python train.py --num_hidden_layers=15 --hidden_size=256 --num_attention_heads=2 --num_key_value_heads=2 --head_dim=128 --intermediate_size=576 --vocab_size=2048 --hidden_act="swiglu" --norm="rmsnorm" --norm_place="pre" --norm_eps=1e-05 --positions="rope" --rope_theta=10000.0 --rope_fraction=0.25 --qk_norm=false --attn_scale=0.0884 --bias="none" --tie_word_embeddings=false --parallel_block=false --init="normal" --init_std_qkv=0.0396 --init_std_o=0.0396 --init_std_up=0.0396 --init_std_down=0.0264 --optimizer="adamw" --learning_rate=0.00208 --lr_mult_o=0.836 --beta1=0.95 --beta2=0.98 --lr_head=0.0125 --max_grad_norm=2.0 --warmup_steps=264 --schedule="wsd" --decay_fraction=1.0 --decay_shape="linear" --final_lr_fraction=0.0 --batch_tokens=131072 --max_seq_len=512 --doc_mask=true --train_tokens=808600000 --max_steps=6170 --dataset="wikipedia_en"
MLP neurons of a small language model. Each row is named by its layer, matrix (gate and up: input weights; down: output weights) and neuron, and shows model dimensions 112-175. Each number is 200 + 30 x the weight over its row's rms, rounded and kept within 0 to 999. A neuron's up and down rows have the sign that makes its largest values positive.
After each neuron's rows, "fires before" lists the tokens most often just after its 100 highest values on Wikipedia text that the model never trained on; "fires on" lists the tokens most often at its 100 highest values on Wikipedia text that the model never trained on.

L8.gate28,173,269,250,185,154,213,218,208,213,193,247,170,180,157,218,180,227,184,175,191,184,219,156,191,221,155,213,193,135,216,180,217,167,165,201,199,221,157,178,205,191,190,148,169,197,159,216,214,243,157,146,232,209,203,232,159,236,209,205,210,279,180,227,207
L8.up28,170,200,180,178,179,233,209,212,233,209,189,190,205,181,215,153,242,146,210,150,179,188,177,242,223,214,176,193,183,220,247,226,149,212,234,205,194,196,188,209,205,252,228,193,193,218,251,174,220,216,186,232,259,167,222,234,218,252,181,212,280,152,208,167
L8.down28,209,190,288,195,150,173,209,226,194,229,251,158,192,229,195,187,164,189,203,187,192,187,169,236,231,161,154,218,162,201,170,193,192,237,181,234,156,211,136,220,154,222,180,197,222,174,137,209,176,215,222,204,195,190,230,215,282,98,218,248,177,225,210,178
fires before: "s", " York", "se", "er", "t", " K"
fires on: " New", "'", "ine", "emb", "w", "ol"

L6.gate61,190,184,182,223,191,208,204,182,263,246,190,205,170,166,229,250,198,249,221,170,154,186,211,175,202,230,191,178,235,216,201,189,181,181,204,216,193,199,179,159,256,181,204,167,229,131,219,183,206,228,118,231,190,224,239,160,198,278,197,209,238,181,270,181
L6.up61,225,185,193,232,248,199,222,227,210,195,205,224,226,182,133,240,176,176,152,204,230,197,153,201,183,214,213,170,203,196,186,189,198,158,173,231,208,200,166,189,207,194,225,245,200,193,209,261,187,135,219,227,245,119,207,237,251,210,229,194,271,174,197,137
L6.down61,237,207,180,245,195,181,188,166,183,174,191,232,225,201,189,171,239,191,184,244,210,178,211,214,275,190,138,244,161,190,219,229,172,252,153,222,235,229,221,196,198,182,225,224,243,264,226,240,209,188,201,228,236,213,206,164,185,206,151,177,162,228,213,209
fires before: "ed", " by", "o", "op"
fires on: "ed", "ur", "n", "ci", "-", "fer"

L11.gate407,197,175,223,220,202,208,238,187,236,182,181,146,160,211,221,189,190,236,149,211,235,191,206,266,217,206,234,190,213,175,121,219,195,122,241,174,193,199,149,216,249,240,180,213,189,201,183,198,245,195,160,240,145,153,257,184,265,251,198,243,198,215,216,196
L11.up407,165,204,196,243,161,191,183,188,188,175,127,213,169,236,232,218,195,253,203,222,151,121,181,207,156,174,214,167,185,159,202,195,238,204,216,206,228,209,262,207,171,179,147,309,250,194,200,233,253,192,173,177,159,162,219,223,191,220,183,190,241,203,219,232
L11.down407,147,189,200,156,169,186,181,251,253,246,230,147,235,179,191,183,209,176,169,222,213,181,202,199,210,177,151,193,147,233,234,207,183,196,192,174,227,170,203,191,172,185,190,227,224,218,218,223,196,211,209,183,159,216,161,197,177,253,226,216,185,198,175,187
fires before: "\n"
fires on: "===", " ==", "==", "===="

L2.gate392,221,201,192,192,120,236,201,199,213,201,139,188,178,177,238,221,217,155,222,166,224,184,231,222,261,130,229,163,137,166,201,255,196,195,201,186,174,218,158,183,220,194,202,239,181,135,184,141,183,226,205,178,168,220,131,217,226,230,233,213,161,205,232,206
L2.up392,208,191,180,130,228,184,192,211,216,225,226,173,183,177,209,221,141,183,241,181,171,220,187,132,179,204,198,191,241,177,226,243,174,175,202,171,190,208,194,149,209,194,213,218,195,136,131,206,231,272,202,178,224,182,209,251,164,202,209,171,193,220,157,234
L2.down392,211,176,209,147,229,224,248,169,199,227,238,243,166,158,218,234,198,196,190,202,199,164,206,146,214,171,215,191,234,205,250,248,132,163,225,209,184,206,184,179,209,198,195,181,191,172,171,175,239,200,240,217,222,178,185,235,187,181,223,171,227,207,186,215
fires before: "ar", "lect", "le", "con", "mp", "it"
fires on: "e", "en"

L9.gate440,237,242,212,236,148,214,204,224,245,236,222,209,203,165,232,163,201,138,147,182,196,215,213,197,263,226,170,250,182,237,182,197,201,152,191,227,194,190,185,214,203,187,155,193,199,183,215,172,185,211,174,175,233,191,264,216,217,190,172,237,167,165,154,209
L9.up440,210,236,178,182,226,142,199,189,177,158,185,246,252,191,211,184,168,241,187,204,195,243,235,212,182,190,237,205,162,190,254,229,217,170,229,227,167,202,208,173,188,228,193,193,172,215,210,272,186,222,185,252,296,176,164,182,176,203,199,213,266,220,206,209
L9.down440,244,182,168,221,185,237,208,170,184,203,202,174,153,171,168,157,217,195,158,185,169,229,215,169,189,166,217,227,206,173,195,229,177,148,192,234,210,168,173,224,201,178,217,174,195,208,256,194,208,239,238,150,211,225,294,178,172,204,177,211,196,184,152,247
fires before: "\n", " The", " It", "and"
fires on: ".", "p", ";"

L9.gate463,213,253,243,225,184,175,202,217,215,216,145,220,206,206,234,158,148,255,207,187,197,178,194,226,201,233,149,221,233,227,186,183,205,231,142,253,145,197,232,186,189,225,196,149,246,221,177,231,184,168,203,221,189,209,229,205,203,194,227,228,174,193,199,177
L9.up463,167,220,215,207,139,212,222,196,234,235,198,177,214,216,152,177,229,192,216,157,212,223,188,213,253,143,186,211,228,189,229,189,195,200,103,148,199,120,212,221,178,220,223,229,179,170,183,155,252,149,172,216,252,220,180,203,225,212,208,207,147,140,231,222
L9.down463,237,184,196,213,157,160,182,152,211,203,222,193,189,201,147,181,179,201,205,169,185,157,165,238,182,147,170,188,209,171,188,243,170,126,182,158,193,229,231,218,181,222,219,174,149,231,206,260,221,204,229,203,203,237,256,240,204,118,238,205,254,213,217,190
fires before: "s", "t"
fires on: "'", "e", "ga", "′"

L8.gate146,192,214,212,203,228,188,188,224,195,180,160,202,230,216,201,219,219,208,196,218,175,177,223,213,207,227,213,213,131,190,196,204,167,250,264,232,202,153,185,206,199,181,230,158,213,184,188,206,223,159,185,211,233,246,182,235,208,229,184,202,197,173,206,269
L8.up146,237,152,151,244,161,193,161,239,227,214,185,204,226,203,183,179,211,210,181,168,214,174,116,208,216,191,195,209,181,201,210,116,209,186,215,236,190,149,207,237,159,223,210,176,201,162,146,211,177,214,226,230,201,223,219,204,170,222,226,189,227,144,221,226
L8.down146,197,224,173,213,217,228,246,194,125,217,216,207,250,202,208,185,232,237,196,243,186,234,215,185,241,208,155,187,149,209,176,199,185,192,169,214,199,214,118,204,185,235,193,160,166,230,235,233,228,184,166,197,122,130,235,171,242,85,166,249,198,180,223,183
fires before: "ed", " by", "a", "ted", "ator"
fires on: "ed", "ic", "c", "red"

L9.gate93,217,209,188,189,238,239,167,231,225,212,231,257,220,249,232,202,148,203,204,203,231,217,174,179,239,155,193,196,228,213,215,227,191,210,211,215,206,156,213,220,221,205,200,188,248,184,232,130,218,233,219,209,235,249,262,192,198,207,222,225,215,206,168,242
L9.up93,206,255,189,197,252,201,174,217,215,261,176,216,223,203,206,140,238,153,256,212,226,236,199,239,188,171,219,168,166,218,146,161,246,189,201,223,287,167,193,175,197,173,230,212,153,160,206,220,217,190,234,226,195,167,187,201,120,193,216,251,171,208,204,214
L9.down93,186,185,215,182,217,200,217,222,227,231,229,178,205,225,182,159,211,211,243,249,207,237,210,231,221,187,208,183,182,152,166,155,193,203,192,200,221,209,149,263,189,261,215,196,194,185,205,189,236,224,234,203,220,179,207,208,196,119,204,263,156,185,190,161
fires before: "\n", " The", " He", " In"
fires on: "."

L3.gate55,215,167,150,205,232,171,202,196,190,224,153,210,190,209,263,240,204,165,193,221,230,193,231,211,197,203,212,193,227,139,155,166,177,165,173,183,176,183,232,235,247,217,224,238,179,178,141,229,183,260,273,175,226,190,174,201,211,193,214,215,214,165,216,175
L3.up55,216,192,204,255,204,181,216,228,191,191,160,179,240,169,198,198,217,171,195,174,216,184,261,213,228,181,256,165,194,159,191,193,248,203,220,231,175,228,189,194,184,210,173,277,152,236,150,226,198,250,186,146,186,210,155,218,216,219,253,245,217,193,182,222
L3.down55,198,118,198,235,184,177,217,189,153,194,212,186,175,162,227,251,231,182,220,207,228,185,204,180,197,185,173,196,229,177,185,219,176,206,210,171,207,237,182,234,198,183,198,215,246,126,134,220,228,189,181,220,230,190,201,191,223,108,225,264,217,218,171,194
fires before: "ar", "le", "con", "mp", "lect"
fires on: "e", " E"

L8.gate572,181,229,211,171,210,193,218,236,221,193,201,200,174,164,215,199,181,146,185,208,152,256,205,216,150,183,215,201,176,229,215,187,239,216,176,293,176,207,249,202,221,221,162,222,221,195,183,199,137,189,162,184,193,189,156,256,209,201,195,266,186,180,202,196
L8.up572,173,171,238,149,249,161,199,194,249,184,136,213,196,176,201,193,223,160,231,243,206,214,149,225,185,184,131,219,199,187,275,149,208,232,210,211,208,162,171,200,192,189,205,182,215,226,203,212,155,203,198,164,211,166,189,194,192,192,259,253,197,228,251,206
L8.down572,164,159,245,217,191,190,182,216,214,223,245,198,149,187,273,143,187,176,249,242,197,194,223,195,190,202,210,219,157,188,247,192,204,203,215,143,187,168,244,215,213,226,251,222,197,184,159,217,182,245,249,222,222,227,204,167,223,337,204,188,197,164,214,187
fires before: "n", "ence", "al", "ent", "et", "ough"
fires on: "ci", "th", "er", "or", "ver"

L9.gate160,202,264,209,150,179,205,168,235,230,223,150,204,200,202,263,251,189,204,197,207,165,218,222,186,203,207,239,186,212,230,212,188,204,209,184,199,217,215,248,213,214,276,199,179,220,204,201,194,179,209,173,204,192,184,144,102,217,200,260,261,220,131,183,207
L9.up160,186,233,194,193,208,226,222,205,179,228,214,167,224,217,248,211,179,118,142,208,215,155,194,238,189,221,200,267,211,171,198,201,185,210,215,181,200,210,235,196,170,226,269,206,236,238,193,200,207,215,202,146,187,175,198,169,153,175,151,201,219,244,189,204
L9.down160,266,238,193,203,188,153,205,205,185,281,174,217,184,225,181,228,144,150,152,231,224,195,199,194,123,211,198,246,192,229,217,128,194,185,208,254,234,235,223,251,142,249,195,192,191,146,124,212,211,235,207,219,183,227,214,215,189,181,190,126,186,227,179,219
fires before: "\n", "-", "y", "|", " |"
fires on: "\n", "al", "bo"

L3.gate177,195,197,189,174,216,193,186,231,194,210,141,199,161,208,133,149,216,242,201,229,229,193,166,183,192,222,294,235,225,184,185,186,170,181,175,249,203,226,224,194,249,184,234,200,227,186,184,198,198,198,200,174,179,207,217,170,166,209,207,186,240,135,190,197
L3.up177,197,195,225,178,221,186,199,180,177,249,186,203,162,194,188,200,228,154,179,232,203,201,190,200,257,161,217,224,222,196,235,215,133,160,234,195,178,169,209,197,209,203,190,233,276,210,185,167,206,180,222,214,204,115,200,173,200,212,166,216,174,178,225,229
L3.down177,188,214,190,186,166,185,247,211,245,228,183,144,161,197,141,202,189,235,241,209,207,184,205,210,194,176,266,203,213,236,189,187,131,161,202,227,172,180,232,280,202,169,207,166,252,222,171,205,211,199,160,200,177,212,262,193,170,137,161,251,200,217,224,222
fires before: "-", "\n", "s", "="
fires on: "\n", "==", " record", " Record", "-"

L12.gate422,122,230,157,204,171,178,189,199,213,227,176,190,163,150,150,178,257,233,178,157,222,171,244,201,167,202,213,246,183,207,220,218,152,180,217,232,221,227,241,196,203,196,167,202,219,195,162,179,179,234,199,229,220,209,219,227,264,152,246,232,176,208,216,231
L12.up422,182,260,174,236,163,242,239,238,197,181,233,207,154,242,176,199,198,170,201,168,183,229,211,183,216,184,228,230,173,200,197,177,208,248,217,154,196,181,223,203,221,231,228,202,156,206,245,254,171,187,206,229,237,231,181,199,229,196,236,223,200,199,207,225
L12.down422,227,214,186,195,188,245,194,218,193,154,197,213,193,155,151,128,209,223,163,150,145,167,270,251,261,224,228,201,195,159,160,206,209,245,176,265,210,158,211,166,162,231,193,147,232,176,202,244,226,246,187,256,128,150,214,220,181,136,180,176,176,212,253,254
fires before: "s"
fires on: "'", " other", " De", "emb"